From a checkpoint of a small transformer trained on Wikipedia.
Size: 13 layers, width 160, 2 heads of 64, MLP 640 squared ReLU, vocabulary 2048, 4.38M parameters.
Architecture: no biases in attention or MLP, untied embeddings, normalized queries and keys.
Training: a variant of Adam for these matrices, 306M tokens, 3991 steps.
MLP neurons of a small language model. Each row is named by its layer, matrix (up: input weights) and neuron, and shows model dimensions 32-127. Each number is 200 + 40 x the weight over its row's rms, rounded and kept within 0 to 999.
After each neuron's rows, "fires in" lists the words (lower case) most often at its 100 highest values on Wikipedia text that the model never trained on; "fires on" lists the tokens most often at its 100 highest values on Wikipedia text that the model never trained on. A number after a token or word is its count.

L3.up289,181,232,174,159,134,124,137,176,237,157,145,212,186,221,171,157,238,265,214,186,167,210,152,243,177,203,177,154,219,180,174,215,220,234,280,187,249,201,236,280,240,154,293,115,207,203,224,159,243,217,201,210,230,169,142,244,178,182,188,256,179,215,180,233,234,156,228,264,228,252,164,185,193,239,156,172,176,203,189,155,223,173,174,150,198,173,147,190,280,226,264,243,180,153,167,238
fires in: "professional" 14, "their" 13, "local" 10, "american" 8, "aged" 7, "personal" 6
fires on: "ional" 16, " their" 13, "ersonal" 11, " local" 11, "aged" 9, "ial" 9

L6.up303,179,242,174,221,250,142,249,147,165,166,143,226,236,223,295,221,191,211,215,219,181,288,206,269,128,309,56,220,204,241,298,191,295,159,160,208,201,193,189,198,240,153,272,161,185,191,186,201,190,207,285,201,170,181,242,207,186,227,194,222,246,162,175,207,191,279,167,157,227,159,220,220,191,149,166,222,181,248,183,256,210,163,222,171,200,222,290,212,150,194,202,167,162,190,167,209
fires in: "he" 22, "helped" 8, "help" 6, "detroit" 6, "health" 5, "heavy" 5
fires on: " he" 55, " He" 20, "he" 14, "ro" 7

L7.up25,206,259,239,121,230,207,248,219,221,134,199,200,192,229,200,220,234,219,191,197,137,207,231,260,164,259,244,173,210,161,262,264,194,222,229,173,141,211,206,280,217,218,137,143,190,171,233,262,117,170,100,178,163,170,253,236,218,176,232,249,199,140,220,153,149,218,199,207,207,216,182,172,198,176,156,192,271,203,248,138,172,234,194,111,124,220,167,194,203,245,206,220,295,163,234,247
fires in: "as" 87, "become" 5
fires on: " as" 89, "ome" 5

L5.up362,226,218,229,235,208,93,202,189,211,142,201,198,249,171,163,158,275,193,157,191,181,213,210,248,126,197,234,224,269,187,167,190,218,222,122,160,207,96,229,181,218,190,159,161,195,193,202,209,188,211,226,213,100,227,171,157,105,237,240,252,154,250,207,165,257,193,196,200,258,210,247,187,211,186,150,159,244,142,191,212,175,223,220,208,195,262,154,213,230,236,223,176,234,264,157,195
fires in: "career" 15, "months" 13, "years" 13, "year" 11, "role" 6
fires on: " career" 15, " years" 13, " year" 12, "th" 11, "s" 6, "le" 6

L6.up182,153,148,153,174,137,87,159,244,231,129,150,225,200,164,223,221,158,208,239,210,213,248,209,255,162,237,225,226,176,225,214,240,262,217,234,181,234,241,198,178,256,218,159,221,256,174,152,183,228,202,206,187,143,173,190,183,257,150,189,235,175,190,189,215,232,158,154,265,154,295,148,213,257,227,214,190,221,156,237,138,229,203,194,203,190,195,151,288,256,232,144,241,225,209,193,144
fires in: "world" 31, "parish" 7, "2" 7, "paris" 7, "female" 5
fires on: " World" 23, "ish" 8, "t" 8, "orld" 8, "2" 7, "is" 7

L5.up299,184,222,119,166,265,133,121,159,197,220,186,166,219,237,210,191,204,212,159,177,196,170,251,176,199,185,180,197,266,183,286,231,216,286,196,195,228,218,215,344,289,180,165,163,225,239,144,233,146,170,219,262,146,179,179,176,149,229,225,187,192,176,159,245,231,228,168,174,151,215,210,248,186,190,161,206,234,166,233,200,208,121,179,97,213,242,252,218,185,187,209,227,177,166,191,160
fires in: "los" 13, "but" 10, "as" 9, "while" 9, "with" 9, "areas" 7
fires on: "os" 16, "ou" 13, "as" 13, " with" 11, " but" 10, " while" 9

L5.up378,193,230,201,267,185,245,94,147,216,166,207,232,179,183,194,255,188,283,204,196,153,251,186,230,189,279,194,149,254,175,194,239,197,173,201,101,179,156,229,161,202,151,161,250,199,183,184,203,137,203,156,199,191,162,270,221,184,209,214,195,190,189,259,206,211,210,263,145,187,270,174,160,301,133,217,196,200,219,260,207,184,194,269,141,173,248,198,232,174,165,162,189,194,242,188,173
fires in: "not" 54, "never" 7, "notable" 5, "notably" 4, "unknown" 4
fires on: " not" 63, " un" 11, "ot" 9, "ever" 9, "un" 5

L7.up112,175,274,201,156,179,210,204,249,195,219,214,172,222,193,193,222,185,185,209,179,239,270,227,140,138,220,176,146,175,173,227,254,268,141,223,258,257,153,188,264,190,198,154,228,151,204,148,230,176,149,100,256,175,249,238,209,190,160,289,174,153,163,175,140,231,194,284,201,147,223,150,185,165,178,196,149,212,164,235,248,210,266,265,165,179,226,172,208,252,198,195,204,236,207,196,222
fires in: "women" 16, "in" 13, "men" 12, "people" 10, "players" 5, "children" 5
fires on: "en" 21, "omen" 17, " in" 14, "e" 7, "ople" 6, "ers" 6

L4.up116,200,161,212,204,166,201,152,210,127,256,183,219,132,214,158,184,173,276,254,182,245,210,151,230,190,194,183,270,196,190,182,183,264,230,215,151,261,184,210,199,177,163,183,154,242,185,142,274,249,188,212,259,230,183,184,179,175,186,157,221,176,190,100,230,150,249,254,146,216,171,284,158,195,154,189,179,178,255,236,170,263,273,159,132,142,250,242,218,277,237,153,248,208,173,218,172
fires in: "time" 20, "a" 13, "date" 12, "candidate" 8, "data" 6
fires on: "ate" 26, "ime" 22, " a" 16, "ates" 9, "ata" 9

L3.up134,169,144,167,220,156,97,258,233,228,299,106,221,231,213,186,235,176,232,204,169,225,243,221,254,113,254,247,142,224,202,248,248,283,242,175,212,178,172,223,187,224,218,230,168,236,165,213,236,215,216,203,227,172,209,215,133,234,209,281,129,185,222,245,196,271,248,197,225,240,254,211,155,136,212,191,256,150,187,220,195,221,259,208,148,220,209,228,204,203,192,203,183,230,216,182,131
fires in: "line" 19, "list" 10, "online" 6, "women" 6, "literature" 5, "pakistan" 4
fires on: "ist" 34, "ine" 28, "er" 18, "omen" 6

L6.up18,192,181,148,186,172,205,209,131,154,167,139,179,168,234,212,209,256,198,177,219,200,183,171,265,125,218,257,212,233,209,190,191,219,189,251,176,133,207,135,230,190,185,138,194,153,235,170,232,263,145,163,247,230,206,192,198,132,204,199,264,179,93,205,82,259,253,229,175,230,180,184,200,179,125,180,146,203,222,196,189,151,215,210,155,200,240,246,168,175,203,203,253,146,205,182,197
fires in: "of" 62, "without" 5, "create" 4, "operate" 4
fires on: " of" 65, "ate" 11, "out" 5, "aining" 4

L4.up83,216,237,259,248,241,98,216,206,131,228,224,252,209,188,197,188,236,203,217,203,158,207,168,224,226,165,233,127,209,150,189,235,229,216,240,198,143,128,244,233,285,180,156,177,248,154,258,247,197,226,206,247,236,157,203,226,186,173,228,164,181,123,203,208,205,191,217,165,161,201,166,163,190,133,195,219,193,191,268,130,280,250,222,207,231,168,200,198,217,241,198,168,224,245,104,183
fires in: "video" 14, "side" 12, "wide" 9, "release" 7, "credit" 4, "credited" 4
fires on: "ide" 51, "red" 19, "ed" 12, " rele" 8

L3.up304,252,241,217,191,143,223,130,235,206,150,105,202,226,150,295,153,209,241,265,197,256,188,211,283,186,284,203,175,187,172,182,206,222,208,179,187,215,173,154,199,209,202,217,222,164,166,183,120,206,200,155,161,201,173,156,202,182,165,259,263,198,208,160,161,194,166,248,192,191,275,146,188,179,177,188,160,163,221,172,174,185,246,133,246,200,146,223,208,210,264,179,216,250,156,194,89
fires in: "only" 21, "their" 18, "community" 9, "international" 6, "revenue" 4, "these" 4
fires on: " only" 21, " their" 18, "ity" 12, "cess" 8, "ent" 7, "ternational" 6

L8.up59,127,246,134,144,250,192,204,184,223,175,234,151,172,206,173,165,201,234,239,206,191,187,155,285,186,278,131,221,201,159,209,248,261,200,210,162,235,155,200,259,195,188,180,169,222,162,209,223,211,209,150,137,207,158,124,207,128,182,227,235,169,203,192,130,145,166,227,180,225,242,180,194,205,202,210,134,189,256,280,165,201,206,164,124,202,215,184,219,133,213,138,220,230,209,196,241
fires in: "or" 47, "and" 34
fires on: " or" 59, " and" 34

L5.up59,137,224,152,212,182,231,239,229,165,193,228,213,130,81,232,198,291,198,180,230,138,180,178,257,178,255,163,186,172,140,219,263,206,219,238,178,282,201,171,245,210,202,315,136,212,209,216,242,277,159,230,240,250,207,223,185,144,199,165,158,181,163,224,209,257,204,228,170,233,204,197,193,177,186,203,160,175,134,202,99,156,233,211,168,271,199,237,231,187,206,167,248,139,260,218,179
fires in: "and" 43, "of" 30, "to" 8, "served" 6
fires on: " and" 43, " of" 31, " to" 9, "ed" 7

L3.up77,197,220,195,148,205,140,225,178,198,247,201,162,271,186,206,182,187,269,270,223,182,230,193,135,133,192,262,157,204,205,200,199,219,221,154,226,251,197,240,217,211,173,196,171,266,169,169,170,215,218,166,155,183,161,191,214,255,164,188,172,168,97,195,207,227,197,212,246,218,191,253,175,163,222,179,214,132,194,216,239,182,267,243,146,176,262,216,231,215,171,114,232,249,204,178,174
fires in: "born" 59, "came" 11, "aged" 6, "written" 5, "early" 5
fires on: "born" 47, " born" 11, "ame" 11, "ten" 7, "aged" 6, "ed" 6

L5.up412,245,195,225,146,277,223,187,208,192,208,186,164,269,165,250,225,258,295,191,226,178,225,249,144,195,204,219,250,246,194,197,167,184,241,192,187,179,150,188,205,263,145,304,236,220,228,198,263,245,186,147,236,141,171,127,209,142,122,257,207,174,127,107,166,183,259,161,239,188,225,163,214,229,225,134,260,151,224,231,171,260,145,182,239,223,200,160,104,187,214,202,184,269,144,216,229
fires in: "following" 16, "foundation" 11, "first" 9, "same" 8, "opened" 6, "opening" 5
fires on: "ound" 17, " following" 15, " open" 10, " first" 9, " same" 8, " found" 5

L4.up332,197,197,216,230,224,217,190,178,182,269,193,181,290,172,226,253,174,220,222,225,249,261,246,194,169,243,210,214,205,208,252,251,198,235,223,194,213,218,253,236,249,149,176,220,189,232,217,133,221,179,214,277,216,131,215,166,213,209,168,213,186,210,197,161,218,264,184,168,215,196,284,208,190,207,256,233,204,156,260,274,207,125,165,207,278,256,291,102,208,329,163,197,235,199,196,145
fires in: "the" 83, "world" 5
fires on: " the" 37, " The" 34, "The" 15, " World" 5

L6.up31,168,191,209,131,182,228,213,114,115,213,156,171,277,181,249,203,220,166,192,186,209,182,254,250,217,180,267,243,274,168,153,210,215,215,256,229,155,157,224,238,224,211,193,282,150,235,195,164,245,179,187,182,146,209,198,171,112,171,266,244,176,198,263,200,223,175,180,207,188,226,267,154,201,181,216,232,232,155,242,220,142,288,223,162,157,175,185,182,221,182,198,290,204,165,142,213
fires in: "united" 44, "us" 15, "union" 5, "visited" 4, "state" 4
fires on: " United" 44, " US" 20, " th" 7, "ion" 5, "ited" 4, " State" 4

L5.up78,177,149,234,161,261,209,181,274,254,213,163,206,199,251,169,129,187,281,211,192,183,275,173,216,217,158,152,168,227,140,176,292,230,161,188,187,220,186,199,290,195,167,211,167,205,284,180,224,168,163,150,259,205,197,256,276,148,116,256,146,182,150,239,190,118,300,149,205,211,169,175,197,203,236,199,136,208,165,191,206,257,161,229,166,224,252,159,148,264,181,248,254,233,214,204,135
fires in: "both" 27, "between" 26, "texas" 11, "as" 8, "two" 5
fires on: " both" 23, " between" 21, "ex" 14, " as" 8, " two" 5, "ween" 5

L7.up618,181,228,232,151,248,185,146,256,123,223,232,189,254,131,221,137,201,223,217,194,175,217,197,190,221,175,216,146,194,159,173,205,240,204,158,125,159,163,205,174,255,216,219,180,236,219,237,250,180,118,184,268,186,196,237,189,164,233,167,76,187,171,184,214,161,191,189,192,203,154,167,246,193,187,177,176,165,146,156,175,146,214,225,135,254,193,198,219,249,177,297,197,248,163,169,156
fires in: "of" 28, "to" 12, "young" 10, "by" 4
fires on: " of" 28, "oung" 13, " to" 13, "ed" 9, "id" 5

L4.up455,208,193,165,173,157,198,187,188,169,196,206,226,243,188,225,199,245,251,209,210,161,231,179,236,233,219,221,234,123,68,194,305,207,167,170,195,169,228,201,209,169,192,192,145,221,236,218,250,267,215,131,277,152,185,212,170,178,142,297,238,177,190,162,177,177,186,228,252,173,194,170,121,200,221,200,172,207,209,185,191,144,254,256,122,207,162,196,218,195,248,139,224,199,256,183,176
fires in: "as" 26, "became" 14, "become" 10, "nominated" 9, "appointed" 8
fires on: " as" 26, "ed" 19, " became" 14, "ome" 10, "ated" 9, "ted" 8

L7.up67,122,205,202,210,179,211,209,155,159,190,201,143,248,209,186,158,166,219,236,199,178,190,255,246,261,157,226,223,175,176,253,234,255,238,136,263,225,178,262,267,193,199,154,220,229,211,205,223,181,250,129,269,95,158,199,231,223,195,179,199,185,153,169,216,238,194,177,204,171,237,152,197,231,206,146,215,247,138,181,189,208,142,132,125,126,264,179,264,298,221,144,290,181,282,240,201
fires in: "as" 93
fires on: " as" 96

L4.up522,221,212,259,258,283,177,142,137,203,228,150,223,260,241,206,162,167,218,201,183,137,240,178,197,217,192,193,189,200,237,195,281,216,184,119,192,201,133,189,206,207,209,178,199,241,249,248,233,213,153,245,183,218,125,228,207,255,224,188,176,202,190,189,213,173,301,190,217,228,139,283,209,177,240,182,159,175,156,318,187,269,173,222,144,221,197,246,193,317,253,206,195,236,197,209,258
fires in: "world" 44, "draft" 7, "software" 6
fires on: " World" 26, "ft" 22, "orld" 18, "x" 7, "ox" 7, "q" 7

L4.up622,200,104,223,169,170,225,181,196,223,232,163,262,207,240,244,163,208,215,187,190,224,228,208,253,145,221,174,267,219,162,212,184,237,248,211,163,148,219,149,196,256,164,177,249,176,257,166,177,246,212,231,211,246,203,202,208,189,156,198,203,202,176,272,161,209,265,190,191,237,153,175,227,166,176,128,170,92,195,186,176,192,252,191,166,166,178,213,126,234,160,196,289,163,165,187,194
fires in: "of" 93
fires on: " of" 99

L8.up538,194,201,207,250,226,164,284,141,184,177,189,225,252,229,182,198,226,200,194,153,197,189,166,174,145,227,241,235,292,279,228,238,259,185,141,153,169,139,174,206,276,123,244,230,122,255,151,162,172,225,219,196,194,197,188,181,148,107,202,186,183,95,227,168,205,255,231,206,208,158,183,235,223,217,243,214,193,165,232,212,215,147,164,192,230,275,180,249,225,237,148,239,190,276,140,172
fires in: "january" 14, "october" 13, "september" 12, "june" 11, "november" 9
fires on: " January" 14, " September" 12, " October" 12, " June" 11, " November" 9

L3.up385,218,239,205,157,225,160,226,178,223,154,148,253,200,203,270,243,205,261,195,212,174,188,206,268,264,245,170,246,265,236,260,207,222,211,169,219,179,106,208,235,292,167,201,178,110,184,162,254,197,156,190,171,209,193,193,206,166,184,173,213,178,126,221,170,207,244,171,196,235,200,243,216,159,170,153,246,195,224,227,235,224,218,183,145,171,245,251,194,213,193,163,242,172,201,135,199
fires in: "there" 13, "area" 12, "due" 10, "supreme" 9, "theatre" 4, "pierre" 4
fires on: "re" 86, "ue" 11

L3.up54,225,208,245,250,291,190,207,223,171,226,198,250,197,215,163,193,233,216,236,154,187,214,321,256,177,206,206,167,190,250,293,236,225,189,146,143,185,132,241,176,196,196,115,148,166,292,235,208,192,198,189,197,141,198,232,194,226,214,240,182,178,157,177,116,176,174,229,297,168,197,170,225,223,141,229,239,242,197,176,207,238,181,189,188,138,255,214,167,252,211,211,182,176,245,214,209
fires in: "out" 19, "up" 11, "fürstenwalde" 8, "part" 6, "outscored" 4, "outside" 4
fires on: " out" 30, " up" 17, " part" 10, "r" 9, "ü" 8, "ö" 6

L3.up177,148,230,174,271,194,195,225,197,281,268,198,208,219,237,201,194,192,267,182,159,200,175,231,176,205,225,275,233,169,239,204,209,174,169,276,213,234,184,198,192,270,184,192,209,201,197,176,215,179,153,193,209,95,136,218,207,232,135,211,186,189,190,223,225,261,187,282,287,177,230,200,186,181,209,159,192,220,224,268,270,208,179,178,189,260,219,172,280,215,215,185,167,137,264,216,134
fires in: "three" 29, "two" 17, "four" 8, "eleven" 6, "mixed" 6
fires on: " three" 29, "ix" 28, " two" 17, " four" 9, "ven" 8, "ight" 6

L8.up278,272,282,139,139,139,227,212,121,234,210,126,246,147,170,177,242,214,193,198,194,190,239,195,140,135,166,200,206,200,197,194,169,237,160,214,216,159,196,257,182,190,200,192,241,228,226,174,176,226,210,145,187,130,206,179,206,238,189,179,213,186,186,191,220,171,293,274,153,160,173,185,126,196,59,215,259,189,181,264,196,209,223,236,155,138,253,177,263,250,227,130,200,257,283,221,243
fires in: "in" 70, "a" 4
fires on: " in" 80, " a" 5

L8.up255,158,274,109,180,282,189,197,233,191,128,196,263,170,183,235,176,213,230,203,213,189,221,180,218,205,177,237,228,204,170,191,246,268,198,138,178,254,135,179,242,295,197,288,174,169,247,141,179,238,195,197,245,243,211,264,253,156,154,254,219,185,189,215,201,242,206,271,214,149,215,233,234,204,211,184,167,213,231,346,172,200,170,215,139,233,275,194,181,190,270,175,223,189,229,210,183
fires in: "other" 22, "several" 14, "many" 14, "of" 10
fires on: " other" 18, " several" 14, " many" 13, "ther" 12, " of" 10, "ent" 5

L3.up153,224,216,216,213,199,190,231,163,182,257,142,221,273,193,234,175,260,186,196,202,228,192,206,236,197,255,160,218,247,267,161,192,264,152,198,201,213,133,210,190,186,188,251,182,152,155,224,210,183,202,273,227,179,205,175,180,159,189,226,216,155,186,215,246,162,143,191,281,216,212,172,191,188,170,212,285,219,133,212,196,276,257,205,197,240,242,156,187,289,234,182,266,243,147,55,151
fires in: "october" 18, "ft" 11, "population" 11, "zone" 10, "summer" 8, "november" 8
fires on: " October" 18, "ulation" 12, "one" 12, " ft" 11, "mer" 8, " November" 8